Weights of a small transformer language model.
Size: 10 layers, width 768, 12 heads of 64, MLP 1536 GeGLU, vocabulary 26242, 79.2M parameters.
Architecture: no biases in attention or MLP, tied embeddings.
MLP neurons of a small language model. Each row is named by its layer, matrix (gate and up: input weights) and neuron, and shows model dimensions 160-255. Each number is 50 + 12 x the weight over its row's rms, rounded and kept within 0 to 99. A neuron's up and down rows have the sign that makes its largest values positive.
After each neuron's rows, "fires on" lists the tokens most often at its 100 highest values on Wikipedia text that the model never trained on.

L2.gate84:48 52 53 36 58 46 28 34 30 66 53 56 60 24 44 61 21 33 34 43 65 49 47 47 49 27 30 52 53 48 49 33 47 41 50 51 28 78 45 55 50 31 59 52 67 50 31 40 59 57 35 56 52 48 58 36 37 56 72 45 52 34 53 37 49 39 47 33 45 40 43 48 54 62 59 44 43 47 32 41 51 41 39 56 33 48 61 27 37 57 68 49 46 33 65 43
L2.up84:57 55 63 27 44 59 38 45 50 41 46 54 43 53 51 66 36 49 23 31 50 51 36 58 39 52 36 50 35 43 33 47 58 61 53 48 49 72 38 28 43 51 73 69 33 53 48 40 44 73 58 53 11 65 31 35 50 78 59 50 39 54 66 59 63 50 44 54 38 49 50 62 47 60 63 49 57 40 48 40 35 56 31 31 39 43 36 30 43 46 40 71 55 37 70 52
fires on: " of", " |"

L3.gate599:69 33 58 60 68 71 58 34 47 43 25 59 46 47 39 34 52 60 36 75 64 39 79 57 35 52 55 60 52 38 57 32 32 70 51 51 51 24 51 60 17 59 51 35 54 46 70 44 55 41 60 63 47 61 48 30 49 59 66 52 43 46 47 59 75 77 46 48 40 57 34 37 44 40 30 42 46 68 25 71 43 62 36 54 40 53 48 51 31 38 50 47 48 41 36 43
L3.up599:62 71 51 66 70 25 62 41 58 26 37 52 42 51 65 40 69 64 35 60 47 45 61 26 64 36 56 59 53 27 42 51 41 61 27 48 38 28 63 46 52 43 51 52 47 48 45 43 56 56 46 76 58 59 31 37 54 45 49 48 49 22 56 62 58 52 61 35 25 39 52 49 51 54 41 48 49 57 51 47 53 56 33 83 30 52 39 48 34 34 24 73 67 50 42 42
fires on: "\n", "The", ")", " ("

L2.gate602:40 64 37 71 45 77 41 67 39 53 32 42 58 39 50 25 34 27 50 62 49 30 68 46 42 48 48 51 37 23 55 49 52 47 51 47 48 65 49 50 47 60 63 50 46 65 74 64 63 57 26 42 50 74 51 71 70 38 46 56 51 58 53 47 65 64 57 36 69 38 53 53 56 58 26 58 58 34 75 51 56 51 46 21 29 40 50 49 54 59 52 54 55 47 42 57
L2.up602:59 70 49 64 30 47 62 41 33 28 63 42 44 48 65 34 61 63 51 53 44 34 62 44 62 54 60 44 57 55 46 48 58 37 54 50 51 50 59 40 35 43 49 50 60 55 31 37 53 48 26 40 43 52 56 51 56 47 55 31 44 65 47 60 57 42 57 46 47 49 16 39 73 42 64 45 47 58 81 46 49 59 76 71 62 46 61 52 61 62 74 56 54 72 43 48
fires on: "\n", " (", " ISBN", "port", " ib"

L3.gate959:61 70 56 58 55 36 69 48 46 46 44 57 35 45 28 38 53 43 38 56 47 46 62 59 56 44 55 47 58 56 36 21 41 70 57 65 46 62 43 46 44 45 43 54 37 34 56 37 42 55 29 46 42 37 52 59 64 44 40 52 68 55 56 54 82 54 37 30 64 56 24 30 38 44 39 40 36 54 65 57 28 38 55 35 50 21 39 40 53 60 51 35 50 51 55 59
L3.up959:48 69 40 42 45 55 66 49 61 66 45 32 59 65 56 51 52 46 53 58 67 75 41 54 35 46 62 46 55 85 59 51 42 36 34 48 70 40 43 60 41 37 49 38 51 67 51 24 44 47 39 44 38 56 45 44 30 51 48 47 72 32 52 47 29 56 40 47 53 40 49 36 55 60 76 37 61 71 54 47 50 34 59 18 47 60 47 52 42 40 53 40 34 47 62 57
fires on: ":", " office", " Category", "):", ")"

L7.gate430:47 56 48 38 60 51 41 58 80 80 51 31 61 48 53 30 53 35 36 37 50 47 49 37 46 30 39 44 69 37 54 48 70 58 51 43 44 55 30 61 41 43 41 56 36 65 47 74 64 32 40 37 33 66 21 44 52 57 54 34 28 58 51 49 68 51 61 41 45 45 39 71 49 55 63 46 37 49 62 31 43 49 43 40 49 62 60 44 39 39 49 43 41 48 33 34
L7.up430:78 40 39 23 42 56 68 63 68 67 31 44 65 71 52 56 53 57 42 50 55 70 51 39 51 49 44 30 68 24 43 38 64 50 50 49 42 46 55 62 58 61 52 41 62 53 24 58 29 35 38 38 37 25 58 59 34 41 63 46 44 51 47 51 37 31 50 49 60 61 49 50 63 51 62 50 44 54 38 45 65 65 56 39 42 75 39 36 36 53 64 52 64 44 68 51
fires on: " I", "I", " We", " we", "ou"

L2.gate1384:45 34 58 51 45 52 50 55 54 80 53 69 37 57 49 42 59 61 58 13 57 29 42 19 50 46 56 46 63 22 37 30 62 40 33 40 62 62 60 61 59 51 47 65 36 39 40 54 54 24 62 52 52 52 34 36 43 33 33 48 38 56 65 49 31 71 79 63 22 58 27 56 49 51 57 39 64 41 40 53 58 60 23 36 60 47 66 91 43 61 47 51 74 40 57 53
L2.up1384:51 41 68 36 31 37 41 74 41 56 59 44 73 67 63 45 45 65 44 43 56 65 42 27 53 64 49 37 65 63 36 21 32 59 48 43 55 53 56 44 87 47 66 42 50 29 77 68 48 58 53 46 43 25 45 37 48 54 51 52 55 57 44 53 41 62 53 68 67 41 68 39 52 27 54 30 65 53 33 50 49 57 55 48 48 62 32 63 50 58 44 41 60 42 69 54
fires on: "it", "I", " Even"

L7.gate301:33 67 59 38 51 59 17 60 56 46 47 56 47 35 34 61 57 54 46 63 36 57 55 54 43 48 54 62 52 62 46 48 53 43 35 49 45 47 31 26 51 54 38 47 65 60 58 48 53 57 55 56 52 46 69 55 41 63 53 61 57 42 47 52 47 60 59 44 30 69 38 50 44 76 62 31 50 39 50 46 55 45 62 35 41 40 25 56 46 26 31 45 46 48 52 68
L7.up301:33 70 65 47 53 54 31 62 49 47 50 65 62 35 51 55 27 59 44 54 50 47 56 51 37 70 48 58 60 57 34 45 65 42 47 57 60 38 55 28 64 57 30 62 69 46 53 60 45 53 66 54 46 50 62 38 40 72 58 48 42 47 40 46 48 53 53 64 42 70 53 46 55 64 51 37 49 46 67 57 55 52 66 22 48 51 57 53 52 16 31 47 50 51 38 47
fires on: " ", "1", "9", "0", "8", "–"

L7.gate771:45 58 37 51 51 54 56 59 54 66 56 67 57 50 90 41 54 51 70 54 26 67 39 56 37 51 65 49 53 38 41 41 60 53 49 68 51 32 48 59 38 51 42 48 46 50 53 45 53 69 50 50 59 65 86 59 45 62 48 53 60 40 38 52 37 55 44 63 26 57 58 39 39 58 42 51 42 35 46 33 39 47 52 58 42 41 40 55 53 69 49 37 53 45 36 39
L7.up771:36 33 64 77 50 58 56 47 41 42 78 44 61 60 41 37 54 39 51 57 48 54 51 59 62 59 67 52 38 31 30 52 67 59 40 71 36 56 48 64 38 41 29 51 65 52 72 57 58 67 48 43 63 49 71 58 44 48 54 38 73 37 52 57 45 63 85 37 43 40 51 44 26 53 45 45 35 42 53 42 58 49 57 38 54 49 59 41 40 79 45 49 50 81 44 32
fires on: "-"

L3.gate1419:55 46 46 61 42 41 59 26 53 62 70 46 38 65 56 34 35 56 50 45 74 40 49 46 56 77 74 45 71 74 55 59 58 39 27 55 62 48 57 55 49 53 39 56 48 48 47 56 57 65 59 55 61 37 40 44 45 59 47 38 62 49 31 64 53 60 58 44 63 49 47 48 73 36 39 72 47 43 42 77 48 59 40 46 50 68 52 50 47 29 57 41 48 33 60 60
L3.up1419:59 60 48 38 59 49 39 38 34 52 56 54 49 75 61 39 55 46 55 37 42 44 42 55 69 62 71 47 57 51 43 65 43 38 27 47 53 45 62 33 37 41 49 43 43 41 51 48 28 74 37 54 81 52 47 44 27 47 55 56 44 47 35 53 56 64 44 47 39 40 51 50 61 55 53 28 45 68 52 56 41 50 43 60 47 49 33 43 44 44 36 38 59 43 31 40
fires on: " The", "The"

L3.gate522:50 41 54 41 65 49 27 56 55 56 67 77 36 48 60 44 50 49 62 57 59 59 63 51 59 28 52 56 39 48 63 50 47 48 41 39 39 28 47 44 35 40 33 42 54 56 76 22 58 60 39 38 49 71 36 66 24 53 45 74 55 46 65 36 47 57 36 50 28 55 36 33 57 58 68 45 51 50 49 56 25 55 53 48 53 53 31 41 51 57 49 60 32 50 41 57
L3.up522:53 51 51 63 38 44 63 47 35 63 53 57 57 46 50 26 42 60 52 47 58 45 62 24 51 40 54 40 51 65 52 60 45 61 53 57 53 54 36 58 39 38 53 39 67 56 21 73 54 46 52 35 43 60 50 39 36 52 57 55 57 66 79 44 52 50 70 43 34 30 26 31 48 52 52 40 30 50 37 61 49 51 35 37 52 58 65 34 43 62 53 64 25 68 58 56
fires on: "'", " of", "s", " with", " to", "-"

L3.gate647:63 44 33 50 53 48 36 48 49 37 57 53 43 28 49 45 28 55 39 43 71 62 41 52 74 24 50 51 62 78 59 52 54 71 57 53 55 63 46 36 61 53 48 50 70 32 49 50 74 51 38 70 61 36 62 35 57 33 46 60 69 36 43 69 49 43 22 47 59 41 54 45 64 46 51 38 38 47 49 53 56 54 49 51 55 34 43 32 45 44 58 34 61 54 45 30
L3.up647:59 35 42 38 57 38 52 56 34 40 42 52 51 50 40 51 34 60 38 51 60 55 45 58 53 47 38 40 58 39 37 65 41 54 38 57 54 54 49 58 55 33 59 45 32 36 62 30 46 56 61 57 66 74 51 61 41 45 53 66 68 44 56 39 60 38 33 43 37 50 42 49 51 49 34 56 69 36 60 55 31 52 39 71 57 39 43 36 56 44 42 48 45 53 63 56
fires on: " at", " in", " along", " of"

L3.gate1472:68 33 57 66 49 52 38 40 61 33 67 62 29 56 27 50 50 55 43 56 62 56 55 65 73 41 67 65 73 47 43 13 58 40 71 42 53 54 18 43 48 46 74 59 41 44 51 48 58 50 63 53 45 61 56 56 71 51 42 35 80 32 55 61 43 57 63 45 49 21 44 46 22 44 35 48 58 47 33 41 66 38 57 41 50 32 47 49 70 73 39 66 45 66 45 58
L3.up1472:44 60 38 39 68 47 69 37 39 44 42 44 50 66 50 34 62 53 34 56 62 27 47 48 44 60 48 29 73 66 45 66 35 46 51 64 23 47 46 25 51 53 41 48 46 65 53 45 26 39 48 35 46 46 51 32 60 82 44 42 50 66 47 59 52 33 65 51 53 44 25 66 57 27 86 38 39 60 62 51 53 42 46 75 66 60 49 78 54 27 48 58 50 52 34 65
fires on: "\n"

L2.gate578:42 68 45 45 18 46 61 49 55 41 58 59 48 61 82 45 46 48 41 57 48 63 21 66 67 40 76 64 52 56 57 58 71 34 35 35 29 46 44 40 27 47 48 72 31 46 46 53 37 59 53 71 70 46 57 79 56 64 74 55 59 31 49 46 50 43 41 27 52 46 46 56 50 50 58 49 63 38 53 59 47 52 32 43 54 49 54 57 71 70 66 39 48 73 64 59
L2.up578:51 37 36 51 27 41 27 57 59 50 68 46 65 43 52 21 54 49 45 58 71 61 39 44 48 44 49 57 64 60 44 44 50 56 66 73 57 43 45 58 57 55 49 49 56 47 61 64 57 62 47 61 50 27 47 50 32 28 53 48 52 40 47 50 50 35 55 55 64 40 12 58 43 39 38 42 27 36 47 61 60 30 54 56 45 58 56 46 71 56 49 61 40 43 44 50
fires on: " years", "-", " year", " months", " week"

L7.gate13:67 42 62 40 48 57 68 54 36 61 54 56 46 49 63 42 45 65 43 54 34 39 34 57 62 55 42 54 67 64 56 38 72 45 48 48 60 32 26 39 71 63 63 67 62 47 59 49 26 50 24 36 47 46 59 16 41 60 44 42 56 46 75 55 51 39 53 39 38 52 63 52 25 51 28 15 61 45 60 39 57 50 32 48 47 45 56 62 77 47 47 45 57 57 61 50
L7.up13:57 70 63 47 51 39 44 60 45 41 33 56 51 59 67 52 47 30 56 30 58 54 53 38 56 47 42 54 50 67 59 52 56 19 55 62 39 48 38 35 74 68 35 61 48 31 39 46 65 42 67 49 48 58 53 50 40 62 45 42 69 49 27 56 60 51 61 49 80 75 52 35 52 32 52 24 51 35 64 52 41 37 45 65 38 45 35 75 28 34 50 38 39 57 54 66
fires on: " ", "0", "2", "1", "9", "3"

L7.gate881:46 34 43 38 52 47 22 49 56 57 76 51 40 56 55 50 55 29 52 60 21 33 62 58 41 46 61 48 56 40 53 51 43 30 53 63 58 66 71 52 36 36 49 47 46 43 65 64 22 32 51 54 26 61 55 53 38 58 53 45 80 56 55 51 44 34 59 47 64 33 43 55 50 53 56 45 53 30 57 61 76 33 58 48 60 33 51 64 72 53 58 56 33 44 36 66
L7.up881:57 47 61 78 31 84 41 42 48 48 48 70 53 53 41 43 53 45 59 46 33 35 52 44 41 48 46 51 52 50 78 63 43 35 75 36 36 49 65 37 51 66 41 48 69 53 43 46 46 57 35 43 49 38 47 41 50 62 72 30 40 73 46 55 51 47 60 63 62 54 25 49 47 51 19 49 48 74 49 55 49 46 50 43 62 71 37 64 53 57 57 44 37 34 46 72
fires on: "\n"